Part of a small language model's weights.
Training: a variant of Adam for these matrices, 159M tokens, 9854 steps.
MLP neurons of a small language model. Each row is named by its layer, matrix (gate and up: input weights; down: output weights) and neuron, and shows model dimensions 16-111. Each number is 128 + 32 x the weight over its row's rms, rounded and kept within 0 to 255. Numbers have three digits each. A neuron's up and down rows have the sign that makes its largest values positive.
A block is one neuron, or neurons of one layer that tend to fire together. Before each block is what it responds to, as a language model described it from the Wikipedia text at the highest values.

Responds to: Heading closing markers. Closing = / == / === markers of wiki headings, and the line break after article titles like "= James Popil =", plus scattered mid-word fragments.
L4.gate37:124087121175072166129087130140154152134128082129121134133107165048112149116076159119070145123067096128086110148110124083150167187123171117143118075135140174158109064196063133117112146124157114100149152137135110137144135151078070111076110079200127058196167107179123097106110140124147135148
L4.up37:165130136108153139070091092103163183139193150190156106132101137126162155138099090133148117110070132074154125150166120125155097109094142196069137139132139140116100072125138156142135150145154131111184126142102113177117144126202133120182197118133131131144103191073049143145183121100145138153
L4.down37:164175115098063104116155141163171153151150182064185121116070157114088163131154102127120122134168117096156136186112124123160063099077091255113111166093102161091083101148188096122125150142160139089142130175142080137086131127141132116115163126133093118158161132116094123114151125130165123140
L4.gate168:152179121114164141130178171121212088123137159075121149125125157072140183151095103122131095175126091131176143114100103179159147193118126160143113163119116078149115126121076122204130119136144138137056090169064133150061174116122115139140136071160158132150171112138103135137165141175113151089
L4.up168:119140123057063119145127105141134141113125102102172145120201157087127141129146106127129106103111111164112162120169113048137087152088129146095142142078087161128103146114160090160158143133126080096071139118063101162153131106161137175107190089112165099155145132152159130204166164137204073159
L4.down168:199106127126081095142203084172113204132175132143077157096162014187127114136162152151093143126125072145117129129112216093164142107130123117152133104116146070102003131140099130111135082120090135066173122156135147156117160112146123135129149182142148081108128105132125134126167131121106065154
L4.gate248:142137131154139115204118118105162167116192182130104187066112141104132128144123132072136119087147125131137133133141147155155175224133075128143123144169134175175147159119124146110132117137112122125146109112163077160128098082151156141144122080132134080136117158135166087164142105170117113099
L4.up248:178151111169100149106134097112141193096107077102143184156153106165151189137097115131122113139120092126186143156136116151166106142114130109143113140144058134083121189174073079140161165135211117131144091156108099107168122081167123049125149047083129125101130062126144120149169114161070151180
L4.down248:119106106119152172152157092161107072153083142066184067107118109143131054093221120152102123095095145116080150157087112126108082122131116098164078124087115092150120129117136094178173120155091121160117157142099151077073103102132104116072172118132174148142164091154073159102112084093106098094
L4.gate277:191183113125147173139157089090134111122099204112136108130141180039119140121135135112123100115081132136137091135156199107156099126077139173136155172070172120154065101146166119152142125103149077149189150111089091171111125126131173151119175113118119138177130101201129099108187170170145134138
L4.up277:193207113171131117116111151171132153151153226096151134100151124103143138121137086136091047058090092122177118117086132141178134089137067115151162073162113113151116198136143125107061128161137170053139088151088171191112102137104140124104109147110128137100112088138149116105085098150087176210
L4.down277:146138126171094167113113141095181204127153166153172158090110139140110132137154187127086153158104183083082053098126110132115177154121159069132159112113103122140139124131089100138137102108106144073171176108157060113143113108071023127093130117063086093099129160126116098150127114092159122144

Responds to: Mid-word completion pieces. Word pieces that finish or continue a common word split after a short stem, such as ag-ain(st), rem-ain(s), an-y, an-ot-her, most-ly, c-ame.
L3.gate65:133115097102131145161143157087110114122184111146074072124192155135138143059137087106111155066141152120135098087103167094137066134102133133156084102121120153168173058121103115115099134148135157095118162077153152226125101089133119113135114135149121098170187131126156144202201189171155136144
L3.up65:120201069198074134115158154106123167183039154118116085125089065144134152198074152123154144099080084100157078126138117158156114146158151123088109137103144114121193079122117096118133104135047117159108124122098132132109116162156144125130213106155104160091115094173130173175131131093129156117
L3.down65:173121098151143108129130143123125110166104164059181130165113161124098097158079164085100126100096149150161106182137139087087144141149143120128095081176118096124177122133145132174157101144106085132181203141215116110147100115150111155112125065102130222146084128096115127088153104115152192190
L3.gate86:091126137102165107151194185101170173083125143128129111152098143117119155164139106089142179081150170115093133101121172101149108148169116160162124089108131136162142087161110072168119134101159134111099079083156132127087173087104069184088112089171141174084114129171149157138151101171175205190
L3.up86:062177114098169130172140145087082130128119131138108099154134123149130154087079175108132136158171081215138117142171158083150197105161148154129157119101095190127157183131104133159200098164155110117178165130167053123102131149106157088126143053101094099139154083170106100169177144130135147117
L3.down86:181124158127162055118130135110166142130132110095126115121127158138158161143104104099101086131092114120085190097123144054131128184152100178092106150124103121153141160081097136149125151133068107077166073171133104132098142130105071111123115104064067201120159115171153108119102118128158087130
L3.gate107:176168099116137159171143172114180148142125082111102134134057137184142173130150055094154151116210159124104119163174145174135151113143045138125135138069175137147112088129148130142176137126162133142124124136132142172150171138097092160107127117161151104189120051105099104194156146121157146149
L3.up107:073133137152127156164159152175123106177086120097176080147138093135100123143110107114131142122111103145153135217077154179117164065133089141128107136136132161120130112075044088122183157193111151132164091139161118144131137108148071148096106168157110083184105121152091131084124134076168128119
L3.down107:118153169085096141079112125154107098131094151100152133054129152141127103098126205121098072096130113115166187146128096094096155144179094171126131166101119106165115132107158186064157157094118067121159105101109168166102157113075110199169126102150133158128122137105096193131131110146159104092
L3.gate307:108167113090129122119126139078116141118170103104151183146158138149143199125120174126150166091141113112172092159143146158114101158137119066187154077139091164140204060169093082165149114120153111144148132152169053140109164109134133182124131086049084175136101101138191155164100071062167148119
L3.up307:075141138075164084173136088097161156154082118143150207113124149129188123080064187193136155108143191174093125111066141124142125128160155156160051097150116181113111125159112090113155090145108087113166156139141139069090137101122109195108152126184149148187144164176161149154149136092147080152
L3.down307:136095114133155133142110147114088082119128107127138128076103140191144122147173161090158071108118126141115124139128079098101105175124138196122118103105108105129123089175090047128179139178092122067129101118089182120090140128118066176117152090110155175090086092137157090114135182163121128134

Responds to: Section heading closers. Closing == or === marks ending wiki section headings like Career, Plot, Cast; also word-middle pieces like z in bronze, as in seasonal.
L3.gate29:181112173144106116080157154123158088083147167106134136126151134099095176108105175113100124105123125184095143166128150108113033145112108101095124104114107085147113121211098101132157154112171108130161105122136132133163119124122108118192108090136119118092094119146098094053139124146146159065
L3.up29:092156135103117111140079113145150167092164067038121126134155135124155145179177102145109099111125088176131130108111133139099110161128097137134100094145135097133073178079142128094141173136160091176130107122098138174107081122145147136115169044140118083145096147120174137171157170125146158162
L3.down29:149097108106110139121175139156095137136134140146130174072148163132149151158216136098122101145098067141095160113135151085159070072069176189134115089134140121185066093162138106103132115063119154142120089106110118135180127065149175089159099119115137197199153087119165118136121121105148102113
L3.gate149:119192111125155104124121140099112169168201133137108104152082158105140156118120157136074103118087113114101087112058161147112110145116121111142111136070114167164106091103112101073062157110163111115151060136148162164085100109115178114116123133082108182145132139182136170136175106110164167159
L3.up149:113126162046071109164175131097142125088065174162130180113153124152125150129138137115174116122109151086124138144120172076178134064114120138150128158132115107127084085158106158168095117159151097119160109167147112133139145211122184129076162095148087103119133167150157069175100134162131119129
L3.down149:207150115116165172106147151164129189130136138117053183141103111104138187150144112122064054129091073121114084105145137120166106168091080121117075111139123127108102168082117147128106162096159167074144092180066143140119137129111125133058124161126119127191113144139164107135096140215172115177
L3.gate176:168199144210149140160140120062122158118093210107160126158071089150101137083135140141167117169131093092139103081106175148154158107117122158117104163087098094169108078119173112150133132187114127122126091179146053126118139130163114149071136108142121141054120137146100138149153117123152151093
L3.up176:120181105135070136128080165120119158089148095174134095094153135067204116150160063143068120116134192091158160134120114161137125117158105127163176145113171170174131125162078107125123099126088159072125165104083148143116155156145093165078131092102173123133106151152110180162080172184124194165
L3.down176:110125108176129123155167150124147104116085176069110117169168104160176174056106086119101139141127122110128131120130124154106132089093131154163134118151155086160104195139152102126150108163129179085121098121120128162100140108162146093156135091149144161107084090115082055139171134144115128208
L3.gate407:169140072087104139113105091124098113169110107142171107142109115046130150096165073094108098086063142152137096109101174124141104100136137153150124133143132116157157125151161079160135145087133079116152159151141098168139139144191100113084142133152146141189127077168156115161170108130094092083
L3.up407:195156123100206102171172115164105111119112168020114188107124158097125094128093078146083119103138096140133155146074168193188160081118164102122123150109142121117106111134123096074068112097125206087089141144127190136133096095137086132071147131149182157147115131123132169142079161114099161157
L3.down407:134155149083088101096142116121125191132176159162177095108104132091062122164167131111135125136166071056160100123056120092156111104110091189131127097172148132157116121086149119083157122138189165076134068073126080158144205092133190140093130087146081140163093094185127139159119167152159168141

Responds to: Mid-word subword fragments. Short fragments inside a longer word, strongest on "id" in Candidate in election tables, also alongside, Hybridization, plus "pp" (Appearances) and "il" (facilitate).
L4.gate191:150159139112155171113089131098156150109045136074117129186144137171144132131147139096125179070137138154112150121114134146063173119059092199074086131083102146114140084143101158132163105112155122094114141127130098154156179158146064161104145103166163205133138159146106149203165137079142137153
L4.up191:153168234072166198047137133102139140136136169151089121101146203123169142133118130087159121162097141203179113110126134131164169136087092127067153146138164129082163095123161159167127075087128178134182142159121069103118083133146144117171129123086116127135153172115146097184128116104155146143
L4.down191:132055111182154149158128068090134189163102128126105093167121106194115135107137115143058130086183124090066082116107128185121150080175076093123154109155123072159170058151130136139088128082179091123043140155124159135113170151147130097169121134106133125132173111122188078168152103161118116112
L4.gate245:186150103140146087099047131122130144065122122124105131116179131174186193083124101138186155098139152164136056111145147096170177207094093088118105093129094155128146096115162120155169123131149133118108077102104131185105151113159132159122117120165148112160137081171154136155166170155173111134
L4.up245:156102103097139152088139156087137149153162095133106111062120132133132094141149119126174117124103197140087078102128189178091191108147108180114186133105133203120073151189119122155103094099132083116122159164116059139124207125108122120172146118131137101172137130161192149075147136142172109131
L4.down245:140099104165150115136150136158086158151073086099146102127175117091130099056197095080071109117188104123167124126102122129148151130163119190156090099138115146151157100181120129141085135175159104094135158118162132081070158112088098131112088154154077096151135153115111120110081100118101104093
L4.gate263:141204184142182163124096128145181159099153127126100084189153110163110118098088079098184138136115113129149091132072160102105125142093082174129059129121121154159128159133172127124119129080106114135158094036149152126136147193124061121064124180086130153127135119165136157136185081089132133095
L4.up263:114123130125118112125092168156116122147132053132105109146122111144169119127132143155155121162140135166115147171130130130096131142214165143101157134162144223162120099122165192136130131134085090093130218115205131093121126104147097116108097140130165090122151110144092089127158098174130115218
L4.down263:143142110099145168117105148100149101111176159041163177172124120211130069101164126139108131143090138105134132078086109111185076087151103071134129144161112162154146080063140144138134151156153082097127116132124112067083135118139090100151117104139063101137143063133155079101106148110144112122
L4.gate306:175111163126192164186101182140117084068157104119171069139098159154173132130155088118132189157113159127104084148062151162134161105041096096112158109109116135145130044122114129187131157119123166067126121164084112141176155077120101129156157123144109141082096136141141036163156095077179122128
L4.up306:189183147175183136113098066143088145191142102108134117157117114148075138145177130150130128115109149180118198124138095091138133148083137128155105123114110162116146128100134107197110160111127118113167093176045068068153170125152127122078157093076098110103090131148109144145165150079151108139
L4.down306:103103198159113125146082165123122182137114134114110083106106123139124046134087167159108096096152164113134091133136112085170108121091100089137156093137112146197160158143114087160111120140170089133078167121128125137097184125106121100096043084178143159129101099135145171103161098125090105136

Responds to: Wiki heading closers. Closing equals-sign markers that end wiki section headings (==Route==, ===World War II===), plus the line break right after "= Title =" article titles.
L5.gate98:174183138154099132117126197070159186069158095120118185079127163121168178112102212138127105137100103095131116097166088078120123097146156105126113156122132149144112070099070125199140163114130091121126154141123144163148114084147079092121165139134158134098136125138125096137179104116160102177
L5.up98:122124095172145163151229140089166174105148103166123131132112116153113163058123175150138131130133134107128166081095169144177114145129105148166097201181126131128062111156066140169103149065144122142122115124149074096163127121115120194123168129096134159157136149169146123121158178155064160135
L5.down98:144132140121091160117122107131064125107121114135144134125136146119142073107111113209114171187126135123102105116186132053057123094134081131139155111115115090184115199113123149117179132144068117158147117159080132110151091126107077142139109078121098175135102139153155115156141106110203162096

Responds to: Word-initial consonant fragments. Fires on the first fragment of a split word, mostly c, pp after a, or sh, as in c|amp, a|pp|roach, a|pp|eal, sh|owed.
L5.gate134:182135116128136133203108114104137107145159148070110118169098219126112121108152109072179122144112125188095053168090103137134118123150162131125139164154116095138153072150137144143168136069140115144132153159080064123092120097111193111118087133169142176104158109155135085198176176121141170101
L5.up134:176092121133087063098093102137193127121124117114132051110099083196106127163120102063049153117196138134097143142159108108115087150140183110117094077093085150125067122174077068156116150142122141115180060118145108155113142114148162144142126118144108143126131089170122156116167166144109133198
L5.down134:119143119178177101117102114129195148137109214109119165110114105111121156091115140100121117142140127060058141187148136225081148147178166107144087129149147159080109134149161088160119133118138148148101161144138129155135138127149169131143041107143165131098159099124126124111159131135098131142